{"n_kv_head": 3, "norm": "rmsnorm", "norm_place": "peri", "optimizer": "ademamix", "train_tokens": 350200000, "steps": 5198}
MLP neurons of a small language model. Each row is named by its layer, matrix (gate and up: input weights) and neuron, and shows model dimensions 256-351. Each number is 128 + 32 x the weight over its row's rms, rounded and kept within 0 to 255. Numbers have three digits each. A neuron's up and down rows have the sign that makes its largest values positive.
A block is one neuron, or neurons of one layer that tend to fire together. After each block is what it responds to, as a language model described it from the Wikipedia text at the highest values.

L6.gate185:141087109140139104108120166163172088150130114161088100136158130114111140177076137159171157127148174144180096161152050111134114155102121182116070129123155094135090102105146128142115185186068100090113127133111159149162126156100180097199168057077141161104078148139121062149150144154115096166
L6.up185:108201111126129125109119126137110099135128113147177178133130095093106149130155121113069162188114106155158106128094103089078109169095134150127119069124120108141129116153134113148113136126114129139113143109151157128185062171159122086119121138191115098095125175173182183095107083083160176118
L6.gate293:174147131092100069130190176162098085140203099176104103117121152150143102147107129105140112112153126148172175129135119173115119131132114079153160175129116131096081158114110116120112155138133128160136119163097143117181132188110103172148091137182143183071136201150121165139163181153085111158
L6.up293:139167154112120119111134131182147133098119079139111175090143147172118078116169102112177185101120090115178174104145135144157160093134105074144167104193085106121127133150096154088122148194106184148059127163121160116115152129108162135120154161132156104191148152174132152128103142148082103128
L6.gate624:090113138187158130091107169117195123115131126157131115138110128117157155130131117126113142154101174139118146103126099158135093159136135113179141163129077144184078150099147096135102090163123116139127122126129170119081056197158115088090133143140078157089144101191147107150156140101136132134
L6.up624:072136124114129131132088190166136185132155103145130113162113102094172157143090124178137085139129143108139089156076142095168152167162080156119128123138099129060131079080121116143189134115149058128035102092136132093113115150129153155058153117134107116107142175184147080154173089102139111188
L6.gate642:126206146129120106101130173137151148141127106174153138097143091126090148135189126108103136143152175078080176186114105108115116224121148181141092136116032112089086114140134148116065116112115132142136118171131127146127165158163107162096122092103102073159115177170091099087141164052108101116
L6.up642:086118112089152129061114136159163166092141053121137200103112137130185152139201091136130117132156156146104135133117106141175166106111110140141137160169108175080100158116139176120116091087132086117085132182089142116114089151154092144131135109143157098098149067160176107099122078106068124135
L6.gate692:113114145136069104109125108106173047140202142118108172154108153151102120145142103166082116144158164109122111078087099066121127144110127090125149121140135082158129052080183114099091128116155171135080116146152153132132032148151144082166114156087092054110048102147142144158094109102103201155
L6.up692:125125116109129094170072150102106125140133142112153083104160144172118110094085105118178067104138156100185144146150104111161056139187121176148091086088100138107081072139119105058096171110090090200093167162128136156166140135130165124191096135117104179139179130189167153135143110143086109131
L6.gate745:170152116161172119100113176119125134122095108150153155134111135156189127116104132142120097151194150153098182210082120147147155115144138147160150202137102144113146159165108075133120116152140148129145099107123131105111127166190159124094111151125090126110181141157099140157082169133163139144
L6.up745:102139130077156125128227145128132120152101134072137121158111110159104113087100036174075191125135108135167141136093129119171096184108110116121123152122171103090130098142118152081123150167143117173144175078119168133181097170123131073156155147104114094167154133120123155141090158088087099126
L6.gate755:158132099092132111158111160157151149165156095144118067149080117128170214139109130120175133141186114132144180131161120112077131055132109144085105111123049150071098120134167150144129100098137194123130070097155108108134165122100179137139140143107059075144133101092108051073141145136061108115
L6.up755:140112105167112146088056117146136122157158110147087169148075164149123131171122174128187202138116115118125142106090132097093155085117102172123134167043129128071097174176119124163118146164142132144117124138096127180087125097126154094134114125135131176129113107139096068154143104035101221152
L6.gate845:115161124156112136121096175148159160139050129109176099146133157168131226111138087054106147121115129171129175106150186136084097144090159134143150073068070120119130152169074181158146117108133146122101133106160107109179153164124151146202150131183119164091174094085128159071124189126099125171
L6.up845:104046087117145149130216125117095093116135105146147130130201161129103102182112103138071120110179095101143127098051107137139119124191150106202185142175117109096124163082104149073062142126140111171110082113114191129116104157141149144167125179132122090110148116174131143142151143141155144168
L6.gate1117:096142174065094091144153144113159124066102146130088119140146103129083124092152152085129131163111086124122140144133087150116121113102164113126158167104110162187102121092147150060136172155165087150150133195101130090123135116047111133197162166136158158110093142089130063157115097087148130108
L6.up1117:109166153065153170121131163129118149130193059125150158092097116166151218182117121164112125134118161066124165130175126120132144130155089128149105102054118132098156161060214139143057116078203152167168083087117155128137140123174128110069057090173164094077125141089114136100122185152128166130
L6.gate1307:083185118137123108170084140111087131146169162155189138139094045146088203109147139100142093115169103149159160170161119120119120144110153080143159150121156119102130101128124155104134077154114191160104172174138100155147145069097129115135107135113111046095109208164107128105119092132106129133
L6.up1307:123153106187114147155123095189119177120100147122187097153138149072106208126097157175132107111137157106123132123079124155107100158135130130167142181080129142105126073165130151140149136163142069101140113100136153136129159183140130145113148128107133147156175128162188146114139080207080136105
L6.gate1342:144144148111137048140153123127139179187101122082140122149126123114101138118129101091152085110131157150093166143188118166111119202120166123130101093168154086088164110107129136097080131114170121100156169162157133088218173148088129137175099121101106137086125132149135079117150125123159139101
L6.up1342:113104082159159134136105150120134149167098132086175213144127131127051117172108168107158145054131082131140108167120143119105086116146170094148095174133156025096149146140165150193079169110102136144093125159100101152106128134094112137101092126176116094162176053132163145115168128096123128137
L6.gate1345:111091116025156123141131125132176126131132131188076105095156124131145151094164139101124136116160134138176153130163063086120173151159161127147196151010031156164121098140105141139092136099108149087132139103141102115050137112153135174098106137069136187079150123167089183162112170139149131134
L6.up1345:060123074092138142155131157116139073138153079128158138107158054119132104124119141117109130095176129114098173146166111157114109055151138152217124078132105129138198133195077131097033132089131153146127167137147151124110166170136098141131077132190117125147113078148127116142118110092075119164
L6.gate1412:133143102129110092123153109141141178144118078089110122133144105150156139133151171093204111148146137123154201101142121132084152094191130084182150119168035120102157172158204101114089114149157179119176149149133186100147120159125147099159125090139124087167134122144067098182094116105178136116
L6.up1412:090114136091077097119145124138086125124168086150122100119116142173148145138120175146149100178122079107167147128148133114111104113141129092106119125124128127103109092153097158096121147131081169112109105146116147091127128168036192133197092129104096124144059147152154138098070221099106148093
L6.gate1414:154129185105119156127111141110080063116089166130194100140147151168129153120121132108090177163127148130137189171142189084107150110136156101157078123087070108117116117157153161094115142078123134120130149143103092092128085174101167183184050141118143110201142145139113116143136152125141164139
L6.up1414:147175158120134145126120133132082058089089103091107156108126177131138124174180086141125146131165114113142163131118130118122161108164112112122168189097189092139122094104132120093075164120222131105134150094100180139196140120118169132184112128097182131186130078157118184162106180110135147122
L6.gate1438:143159186119117134177125123134097156122097135154130082149165118146103198150151089143153098116138140111181186117082112039109075143140178124122128116095113156113104131142251151137115144104122117113126113094106082099117120097143159127193127093106073114131143111118079110097181132109132159190
L6.up1438:145090128124109118132096164178141107115083128100095153120082097145105174090110148131124163093137172161118170174203160138084118132133105160112126145100105105126082107165147121134085073167120133094115110122148207144122151163141133144093172120150128115153152115164153049173110145149155097180
L6.gate1500:108112076075163103125170150180119123095154169161151140158140142133110124090096163124185114217110105117155114174127158115112181079118080149080129136138106170087144129167124174062100173115140148139151108092117139106120062109094127115147119160128162133168219150125130138128097155200134122180
L6.up1500:072107142137095162126149151158120145150117141133109152082143122124113137121072105113113215143135057157183169140075139206122158125100102127216155111157162094137082168092128086121161139115174164080059054084178173167125157119126108138155127092079153126075134191191131139082089145221118132151
Responds to: Place and nationality names

L6.gate304:099156124162139084125100069154147090179176095118115150125084156168113122131172155070128126112085129133147086150084118134125091104113129094160097162068153113114174126125185196151153164131111079119142146093134108153141092073202132191108132155120140095107135122118047110093118122118117101142
L6.up304:072152163144116141121105165157143163140095130120159132142081064115128195147193158122146148167140114110145161151201090136098131128144127161122115136122096189134124086123166183137154099113149159121164086094120131209069094167110083162139124100142058163173105161108063089096100109139161142159
L6.gate384:238133133180068121131121179140140155131105145167142190174118144144170139124100139096176049115173088162147138173128138151109136113089154102096154134137176103088101099143151109107121218155163114062158121102155151122154153131118101136097129119148101112133103129122145081146145131063076177195
L6.up384:196129159157156111115142081157121082149102167224095107110107157145168104105142171156163121143091162128141086134082178139120119102165120091144141151151128131123080139119071133105087091099121166175118163169098130160190105134126175141139100155073122186100196141156136111060055075210116165098
L6.gate451:102063155122102072100079071145133135169089093148108149141148138089156163126096137098144120137165087155132110119124158127135145088125093118141051117115150124109132132110131100137056110127164199110084085113059112105141105167076159134116192135175156162135157177213083156123127123114077117118
L6.up451:114095071104117095130137107079122119129109142087177115091215136112157113137112103118116116106151053168116093170131180152189086141149151154151099147156111128108210092167117202151096137097153084156209202154165134129120086096133106127170087071112116167113135176064147063157091106134135098117
L6.gate458:093167096101104139128173142173113210090068137156159104152088087138087178124183066096147139180148089083109076116179118095104101126185122085118069136100077064105146142149078173170120160102077167139118053148150138157169143099146152137096100141102096209105116130144121076110144133173054112119
L6.up458:110111079169121119125111165171094164123088105087148096146164144144084135117114129135123115108162123166030109085171123124133116151117096142152071140124099102153131144097167192126082160136089131171185142198138154133155152124138171137115124092163129141126132118074191121091094168119121104058
L6.gate459:075180084086129116139097144143075163109080090113131135140137163189099130169163127165090129117140126153139122127129130060068104158128137173114158145122135127098105126124152133154124135177140174171117080109077114140114147131196135103152079146146158121158150129153145088180115135126101170094
L6.up459:113198079062110198148117144116080137143121119137206105142131177160181135107124129115150056118091190080155130162149158096123135140117083186124096106138099142180123087128161128143096151166105111109098126124111140049133134079141146172144112176102126180095124155197164140132081156136122108127
L6.gate890:096142142102168141119168167145187107095141173184138160148157129113181158155121047056117127154189118090110124142123149120144092139110150105187157082103130098135118102116119135141141134100123108119039098102116142119214178122098120185121083145069126111132137098109102169105172141169038111108
L6.up890:096115159080098133127104157102105137101084087163149072111140135097146131146120149141127148146087130153090112132201105149153065136143154127111116104125135141166056172112123134045107143109123155139100170153093142124124082179113077149147120174069098184168107134115070126154155137131142218058
L6.gate920:110149075117135111152082087147139150148151090129093105232089168168142077103125127104093123115092187174135122120123083115118109139139125119119112193102123143088125152145146109079152115132139103150121123143080132155117163106157163119220156131130078104127164119103125094154127148167149126110
L6.up920:170094159141173075129077113135086175118119156182087137153120114131128147106135142103096141119090123197123173091196095114165101172120128180111146156131159120151124183087066139126140141102196120094142141113132113094104149104155126108146163157117076167137122167164059067120142070119164106098
L6.gate1044:113119150074103044098141199082080128164093077089126110128135160126189134162213161079147107123121104136129142134116081123094113149161176084142142120083062160055106130143162108082140058108094121160162128087062149133144142116124127145173107101141074098179143129117119154155122184126108096154
L6.up1044:089120174149183169127134105086138205108097107136136149173137134154092167158135092103110101208123148125079119153140148114057118109129123144160118131167160127206114197066109148098099090111113190148100159220086092143126167103154125174194118145149111123107171132088069112105170150118145157102
L6.gate1093:146111154099167077169116143112144062107160069143143137144141128101178156085127115087158063119115128108147183166172135149118114087162105080050133121112103123165123198070125178139119157143171137160112127205108079120117116041097140132130175142145117117131159152061090116073151109153122117128
L6.up1093:172092089117178105071121128137089169150110145168152164165112151194144086148125161120163150073136172130147125071140136158110149200110129141140120078105146090046174142142084165130167154107119151104123090206129108124170129128101118127147192084161119104116171156178174132100196098156128165065
L6.gate1106:071107131107193106092110106186115134108151144131171106145166167096156164115155142168123167132099195163173122156137175155099110129165119138116120141187075137089137154143142121083135085146156103147161108130115116113171134088160176142154118136122069097186180134146127054129073136107171118093
L6.up1106:063163153121098103156084107185124170153134128175151114127126107119121128109163110082111128152147105111120065169176131097162100158194123142120133122127134169093106143117141160164188128102126149159093157070101141103063158135119158132117135107175096136121129125163088157126169098095123133137
L6.gate1361:173158077084138087092127125156143104167087134126098154137145103107138156122173153151113112107085169149082128115115101185135084094133193231124174165087096151044143137110162119105155090164157129102168040065106102112150135143114121150169092148166160130157167112101138100118115161177060148176
L6.up1361:166120081175109125140121169116098152100146125149108107163168184126165177128142169086087142110163192144132128134134151117121085139120110105169184092085157150109096220159148111169063144097113158146153094127191128158086115138077098106106120160128102110167133116133114113128156152172147124144
L6.gate1389:067193041120160095140099151207181148111167065123064084139087089132127165150118184173142089172147089095161134146073156126120121145116077137095171092156164134101158156162104166175103159084107135099149095140101124131121117108114122140150034110096166155119138132179122141125156121122092223093
L6.up1389:146080160156113216117129134180091173142091057113145141156141164191159102061141141101126185121082120196095123087181133105095106088132078140087146121100091186127165147124151152116166156109145130169061107124158174132148170102135164125162161135103134123098095151111097120101069121137152167121
L6.gate1416:095201148108137126126054145108101176072141078185163154149131161132136114115095145199165157144140087127174120113177161083122168135154125169112147167055099100074103119085129091120111133116142171122128114106105152172125133138132139111140125119184121129181179142175097136125197151188116065103
L6.up1416:145145075078118092106093121116147180175077127117094132129136092059125081193138178117143151171104142165131087121187146103125123121122117131058193112096130123208111157091168096179105100152089146160129097113153161126121149114094140180095109135161115168067100153132151124118169087135118137098
L6.gate1441:148103095124153091150100123142146181157125078111169143075088128088110124115129086071181080193133051150152171171167128165120096151132134128113128132136127120116195146137207140107052133167121108177120175087099111145163106125163147199190164119142142103123109119111119156107133106088062122171
L6.up1441:177145135158117133064133130155135178106179157174198058121114168132201170156139144096141157145141117156100156121217127191166154192072068117144093075111137127126160163169133144180109108129091168103094106126161154107107178167099168146141135135122150203122149146153150155098064125169124116098
L6.gate1447:169186112175153093110132101098149100166124110162174132112136144157187138115182117115156181154146097095112099116155133112117092145204167099137164129088128148110143110135146105108038176144110137094135156168165097093076093159095055153085129108115107153164109190098104149123135136171109121136
L6.up1447:108098109142078153120134163119087064141129087108093142159141146117140113097101107131051083085125129163162106178133104150130146113116145020097055106130163063121187192139194119141157164086126162083149073157122147140184142114126161156156145137164116155142144116159087099103115075135078124160
L6.gate1489:191073108086147073106137121141121122210125138154145093124099147154108167158163168081154115112173110117096129148140126177130122151128181166132118128120127113061180153083144136105083183132145134109126141162117144113137141128167157150126121118134135145115193113123173127110103158124044152071
L6.up1489:088168115121096133130144096109087156118134140157056152113214194152163123160088087114149120139122074134193090116151108156171137068141154082115151135150137191178103140142092134122166117094080188107171106074100109165141130076145136074067157145127094153162071108096140076124177148184122152113
Responds to: Year-prefix tokens

L4.gate105:092089129092084126127143140202123172094135114146166155148083107144187190088136108136144150193095160138175131116143106131157084069146117094110100110052080132163103158154143109110138123144128104101142044076138105061131099180155158135179070123145158093172142023144114115136143142101128100116
L4.up105:129114144127134127205123170123091159161111071066161177126121103141078187121118124102136141166127121150166201121077112071128147147076151131133086134102116105056049179140138168119063129119148152125150162112157096191212151170132175111142157098137040151122124131130075139126156208128111141101
Responds to: Place and nationality names

L3.gate668:148171141100098100134154117140142086173141143120143148148094171123193086183117116045119127105171065137130109120136139127036106162159076140183091164112147131154110093087152110181112199168176116148086041100109142090187201102156146127117101140139114134085063136092073144124142142093184140185
L3.up668:134130119157128144085147165119132140077141129071158126106112139112114185129105126096101188123161045112127152132168165156148108138145120166124135126144125116056095112143141124205165179177140195122185111139126053117184090175087176133120141134089072179187151127089189113109145159130177129104
L3.gate1236:131144101117067121144175113138122143125094098070187142102092148139119160151145119089105153148134138120095156057155165125138128122082154084152106119153142133170102116184155132128109116197068133105086086119111105148148125197136133173160137188129084074152196176138159133069120134100127109062
L3.up1236:123080099115075134196128120150188104084147086133135185108159141177116059113119134083054138137103071095117186165151169161143116107104089055069187061145087097131149131161132137088097164143109052161108069192121125126085165134138125160087107131121136100151199109074145189132136093122088100094
L3.gate1291:172119088170076151104132122118112163110089127108202110169092165110073111157153089118127107120119131137111160181152134127160168094117186070184181132181130088097152095122133115103108189136102154150112148191112101113062164140156118126103162093113079152145159133040097089051089114084108125137
L3.up1291:142127119125064166140129143138136135072170130168162138115036146130139140133149157155055158098140138112197097166098145167176190167116146120142133138167131049161141108189101159183179094151132161137127119141100105138126097165058146153021101129216105105133114161200157080130132146110126106181
L3.gate1413:139116145160118092110165104155158137067163146152173101098073153101080129164109091095092111154137072119110163131149124147106111166136126123119178136185158077069115058160138149192065146132129164121113128137030127148139148141132083201130134128160130169116098140059130067128144092096129114168
L3.up1413:121091128175105095210135157142145107131128147141101100114080187096122146150099157091123180076080115127100149152131143122116122123135090104134143105161131079143101145115136155177154115105191165142124079099134120167135201131094150178130089113173126112114166164053109130115170138185083102197
Responds to: Single-digit numbers in data

L4.gate561:084055123175165085107168108130118112118136102088089193116124028126188105166146118142104090113110103110126133164145126182090112125125126131143127133133125153120118135120146113101125099070120085129099092129125130117061088150160128167077081190094083104124140111172073081106098153063122069184
L4.up561:104150058169157151157171143170095070123123128131065131143098133135123176159091142059087153139100102126103098173195126066118119086052143074091135172126192130085156103191147174099138093094097172118130138106126128132076124139093151175203115127112051104113133150107132146092112104083104168132
Responds to: Numbers after a space

L3.gate725:082077072092135106175078182141108143124181097115119150143185129108086100125150108109150135109171109091151135163121182147103083126141099066101152057144177079104082103152164117128167142105131146145139038180111184064144086197122101149120151102094086148095122202085105108063127103109120142137
L3.up725:153089152120123077119164110113148103138153054169109150180128120117156172139099135077130148107184126160139154132147139150153107114114155114078186119184110141132100104152165130082129152115048123146150126120174109087135133193152179123159163135113147136134156109093138140126122068124155174156
L3.gate841:115132129085183105108089152147084187157165078116134137128200106196125130134113122132133168166155166083164163124191154127064045184147151173158094132062093142148129090162100141114120133177084073143060119155094191121118137087105101083183192161148090177079121090106149130082116156132159089115
L3.up841:181056100144133071138179122171140133178081086106163160157072143093106163154090109097173115131146122142122160163121098180116071113146117159052117184123154134105133126163149130164108128106075083106114131129139147092123195142089098155109150185141137140083074120125131144095095096105123151192
L3.gate869:111126119161134140144101104131141144147111161117140190095160146104091102123090165152161086170115086168166126145113088104126133145118133114093147176143098089125150065161083115107088102115130151234103157141124109065186148150113139073130144168085140122067143118119187131142149109158071113145
L3.up869:073162109123127151131148191118098113138124072202163163133150134126093149060116071124148164154139107161103139128149135138092125162116154138127187096152150197178120089106136082077135142121179123157043163197125147134177142139105080090114132225079098098094122112125145138090155204110053135088
L3.gate1068:144135070052173151102094186155172179120168050140167176082131164117170107119099099108135087083115154105170062157150208079100126187115070096106104101056136162098113189120110166150119105147213114178079106155108142091096119101111154135158178153086106214085141101125149163155144200138163088136
L3.up1068:169232130101123118089183169113120141157111083104111114091173129136086141146105124107139181083166178192145109127169092143085084135168077160079119141129120140132142150153097152107123114136165188160056163138120140069095102126129113153134126132161092117065170098097106122108122136146161107212
Responds to: Year endings and countries

L3.gate391:119136121113115121145075154155167233098112124126112092155131109130139130159122141156160181144167172121122080110192138117091101126145116120104073127155188118088132120042147161175168103082134103180124171142129129138130112150103113148164172127119149118117114190145074063095118117104086124136
L3.up391:160084104158140130152105157088136111132108152147152123101197106099084103151155111147125155140146105088153110098131178093160166150146114110174118128086123095136153177141083129145151112105103089118123135104047115142160127155155121131119092092130140101160185135165176101110196178151132126135
L3.gate471:024106066093163125141080163172080203132136129165189092152198117158162094092160127145121119164097166098137057081094123047092131178151126188119111130067180142110099128114114130164153123126126101097169169170106122097113133141157117162108151108170106124162124125124149113104135136136092128140
L3.up471:103150177132137139150128163109172119078156108045110109121087116069222107132100176114070143102113094078129132131139143125100110165130170114063139137151198118078149128157097128126110132152149109107096091144199134100199136143105201119117120102147129129183165179105089154128109100190097135150
L3.gate709:090124125089110092120194136138122138137126151165120115080115139128122137148162203197142070177111158165162111090143080118125071122121121104077088181130107116072117173141099146125117107137145156064108121103094143147127120131095080159101161113098145184108196162104206097123133157131111112073
L3.up709:124141129115080173136116150089134154117124123199128127111116147177215078110076144158131146111084106074103097142068160095144164089093124165050081143090138118129089173088066132162134138115141187115121105163102125104092120133152145131130163068099113173103102150134115169119152111121141141152
L3.gate794:138184099182115128113044145144164105137093089187164089150146151094120093134129175064066184129082141137160139095183069157119120136083140177107094139145102125093139124152096163126135108077108116162075127130130118116092174114162164214122145128114137074135072118132098171104127156121083176130
L3.up794:122100184123131096091077156122123109108115154116133059152095072111150142151174159116182109156098105164158145174081110170166108149086103091124141101087170126156145151147171152106137184145104122115179091143151096116159130165108117123192152150127098077149149130131125103082160137102098128061
Responds to: Year first three digits

L4.gate1091:119172143130155156112085143180102188165124085130191067149165071125109151133187134080130156126128182116079140109111113151085105140109120083146114126110088110118070094148145162129134132100114131087043078171109146116187116117187124140146098179149053155131195115160177130112148124119132157049
L4.up1091:111138127174086106113124117120113160107143138122103187122070123113190124162167189086128165120127094139132128109132119150120093086166109103083126106101138152130132132127128102143096079119131160121143117154136155113131152143123197172108155114190124142157133097160145151127083119122066205136
Responds to: Year-prefix digits

L6.gate109:121119117114132088128136138162131112125062075155115139113109108100117130162143085163183161084116123162120105144174064141065114184138183147075098165122118092114169130149125125137171096158174122137188095158061167103180122154127200113116113162227111099106120116109122134149117134136082145154
L6.up109:056104109119105167144125092165119115150161116163139161143126103181088140130125147128157142118177187140154119158140109116073124106149145170126073154129059077096113149055124136175190147133115080173149084128177090075054179147139116123119189151163144126138090190098082114145135111060126095089
L6.gate166:150079183127107118129177163129153141099121120112078098125109152089109188140071117137128075145106117129076050140084099133091207152083149090122084124144162099108100165109090070113072104161187134128179088192100093104170135139148199121138157138143151140134139132110069149193077142111118117172
L6.up166:122124090075179107152092131165106081146119080060138154100038134146160066159077115095080156132097148153157133120114158113109149125141117138080121125113136115090146126166150208112128123094107060149163073116130141094117137093099118158186101132046167108102125094138095124126191128161121122124
L6.gate196:101134120112143136078139143130141115119077104141061163167108135161177176136079117128201152156155179144135135117123115118154147149129183109162070175151155120072112062119106145085160105139194087085156064083091124117103101130143152214138112151098168108178100138141116129177149149153096124117
L6.up196:155134153111127108128073127140104098130125140108169144147213115147150168113110208079153123098141167139156174154162153131129123089122145123089102097109112129134147115124201105120160106118102110174107119132094143143142110107151093176071118130134086100075149150137081135110153153155145151143
L6.gate214:127134117071164125193123103147110117160148071143135178106107132121141127177121093095146120096111162076120102152153104135085168113104149106097138100119151102102069081076172109077107127129107133102162094113157119144150114115176093189147177075133140111143098131104131095136154104153095091124
L6.up214:133134146151145046133146119182097142186176144101122127081097057143070199122122140089098141068197123106179134136150130099159085123148136093149121158093174108102108119165062117146040119085158097175202152135120119092088097147154172108159089140172111125134119158107102149124136067112128130151
L6.gate361:140126104079147081105150140115124101178110179082109163105097163116143104091165133197122109172133136082159187138119105106091090160151149061095118188082127177131121102133112117146122071178129175159136150151104150083131067089055156171146078160116058075116134138083107117140134131089168153081
L6.up361:081166154155151174121100115148109154117130159158111081140132093165157164140113175117076160103149152195165106105163147154096147108186110130137153133148104128138143177091121132143163160096118147128096139196192130130111123153173144160124147115111150170146097131150167121112184062186136150115
L6.gate366:128142139141157069055100171137199137104110190151137147179150114126163095146172048117086079094166178156151144118132126160110114165115192104094144103163120171110213123093175089091131134119136130157125114146084154108157119052131134136135135169101061138101119135071116076102149096137177165206
L6.up366:144078080120166131042132133125144070153143141162149092174134155165138168142040153151158101117135159169119068097091156113121068120141115126127140164146152116173086157074101091131123179093064070114156128116091176079146155131115106157049112184121187140104091127137130111135129106168140103119
L6.gate386:172056076183201133089094125158164105135039093094056158136156152186148158156107148151146138129130178134070143109183111144074114143059091129133063118169081097107144118128141096102074113125132159159179155136088131075163093059124136110115158156108120161159092107129133082168087137083133097122
L6.up386:155160129137180185134103165091111082165133130193096134123177120107100092139060181147150117075151100035120129123180135117145130133116122138120084115112118185138099171147113149098152094151205153123123102136184144105107132133137158093122116142197062113098136180137150127089096079132130108139
L6.gate479:104128164172144148083110168110102144157099142195171118105081106145167182190079078152117140107099061159130147171164125130133162148149107143128149133120138137142169142118077185167109131079089132114155177112102064130150127147109125163118102119093100105074130145101187126086181165132149110131
L6.up479:174132102134130108110125160109182127209117094179150119158100120123140161056132099083093076119138144072113163167068112140151096090122167067081134140140160052083133099152144173134129125172149119134140179181173138158124150115169179123101149155100189094118135130139128115050181149141083154146
L6.gate513:105180138142131135150162106065102146097153149148129107098206132186130151189093177100085135147142181102091107125111120148110152153134116169159166155159063162146179107118116115077094142087107163136168101121117057170124129166171141147084095109126077094094113118144081102065153164129189180153
L6.up513:174152128125098142155102124183120127140121117094107079153084083108076084091111150123138116135084149099129159084162119109096139101157130123110144163079127129062077116119110160093141079120150173110079192164119157122162118154143069217143113108151088203150072098187132173117089091111133142051
L6.gate625:153160099143197118086163135122138122141138072188064210130093136090200116144114093162154092157144150116095122149203153095135134164093163127122123103134111134105167158124193171075123173108111081076199108102110095122153159119123106129088118155172155109124163114166146086101152149148125152171
L6.up625:172107147124124112089114121146129119133128119112127139149087133040158163124063154123115109116197079143132086084172147160123162115137160111116116132148176056119220187069117187105123077100183126148125084130165187145121167106185118122132138115127148193122121145118109097097101113148129187133
L6.gate847:120058133131110119136165153206055173138165132068123146151103141102158119085111099174161153121128149150096096151146079146132100169143131113136115122166117127093127129104117097104167205174115193081160084092136100116153161127058135119121093131105093172128146120123155140175149212067114087184
L6.up847:120117117099135113143110187082140149187114102177139111123116090096079164164147140126122175124118172106126111177132115113144159153187121153099116161127137128149154143125151121162151112060125061173121102127133113123093153161104039116111141169128164135142115097084153119101175136175150154080
L6.gate854:111069148137116164185169122170136087105038151126127128128130097090140107092108074123168097110132113152176136147103094154082102138143129110147148188111106099185107108104149090133153168104146112168168144202144103153152115066138107186140110115143138127140179145103117113092188091184152132161
L6.up854:148084141162150100107140180105124108157123128093139154144134185113179140148111147102149117100191087124127114184154157138098112128136153086083125124141157189113160160106115134106156155083166085154133121103114137080192154132183110116136123074146129142146166131148123136131136091126064129191
L6.gate1008:104086092125135084144086135118087131102159155141141157115183188118199143147149133148101125100204128133102160135144161163111125093116147055100102201194132123146069169123118070123148171179093110131208098183104097133088110112110111125134101146165171140049125140130145130187148156168145189178
L6.up1008:107140118132119109121163169111101116156119152117123195112104118137115141154090128039211166119114095072101139114135133184106146166118104123099125133133100107121121134137102149101156163136122168187174171076144100140138182147145133122109168122170136079169091084127168109187140139145179141106
L6.gate1215:154110128128088120150161150186072074110102151201073150221146133114120142150124140102180094169136155082085086160185126159146141127120139125136123155080137112156101096100112152178127200104140125150127150124151091116177124104185099115124105132089102164072110147107108159123095098139134084186
L6.up1215:183141130124085086118206117128082136123115120166117124137105163091154142142142119185104101122204136118054143106138144117054092175124124146069115158144119128117042187107130097153099139057073182183172085128166149095127116079129108194130189152171122173096156145131097133129099111156124094092
L6.gate1331:176067145137116110154108145163125172134114117075094156127174133110151164163133154098123080100159132164125144103123123144158123159137146087183078126128133119104184068181148130148150108078166144131136083186088141197093120133098104089109096144152117119150153109102129073145150198167151108124
L6.up1331:104144113149128147167107133148148174152110043096091166142118184171041113130133163172143128090167108179120088140151167110179063150137155125163128116143173138147114101170104157117150134140123167110104131186139146133086201134124122111113109066115110146172101144163113070159117073133120117172
L6.gate1495:157123136138106124175101137150116142230094073174127123153112067127162128117123149089189139160106125152082142154146106140113169134092154136118100115108106097118135159082110169150203138126106138201144130108158081107081132097146147113161125101166091116113108126145143112168095077164130124153
L6.up1495:181140150147125157168135142118059118175076108128135148112128110169191120123092127091172147097117131174087176164116151122101100144158166104024076188093133136131100132092135133117177118106191129175137135127129098098136151086183116138177141142145160171137171114158127131109083158174101064127
Responds to: Numeric values after space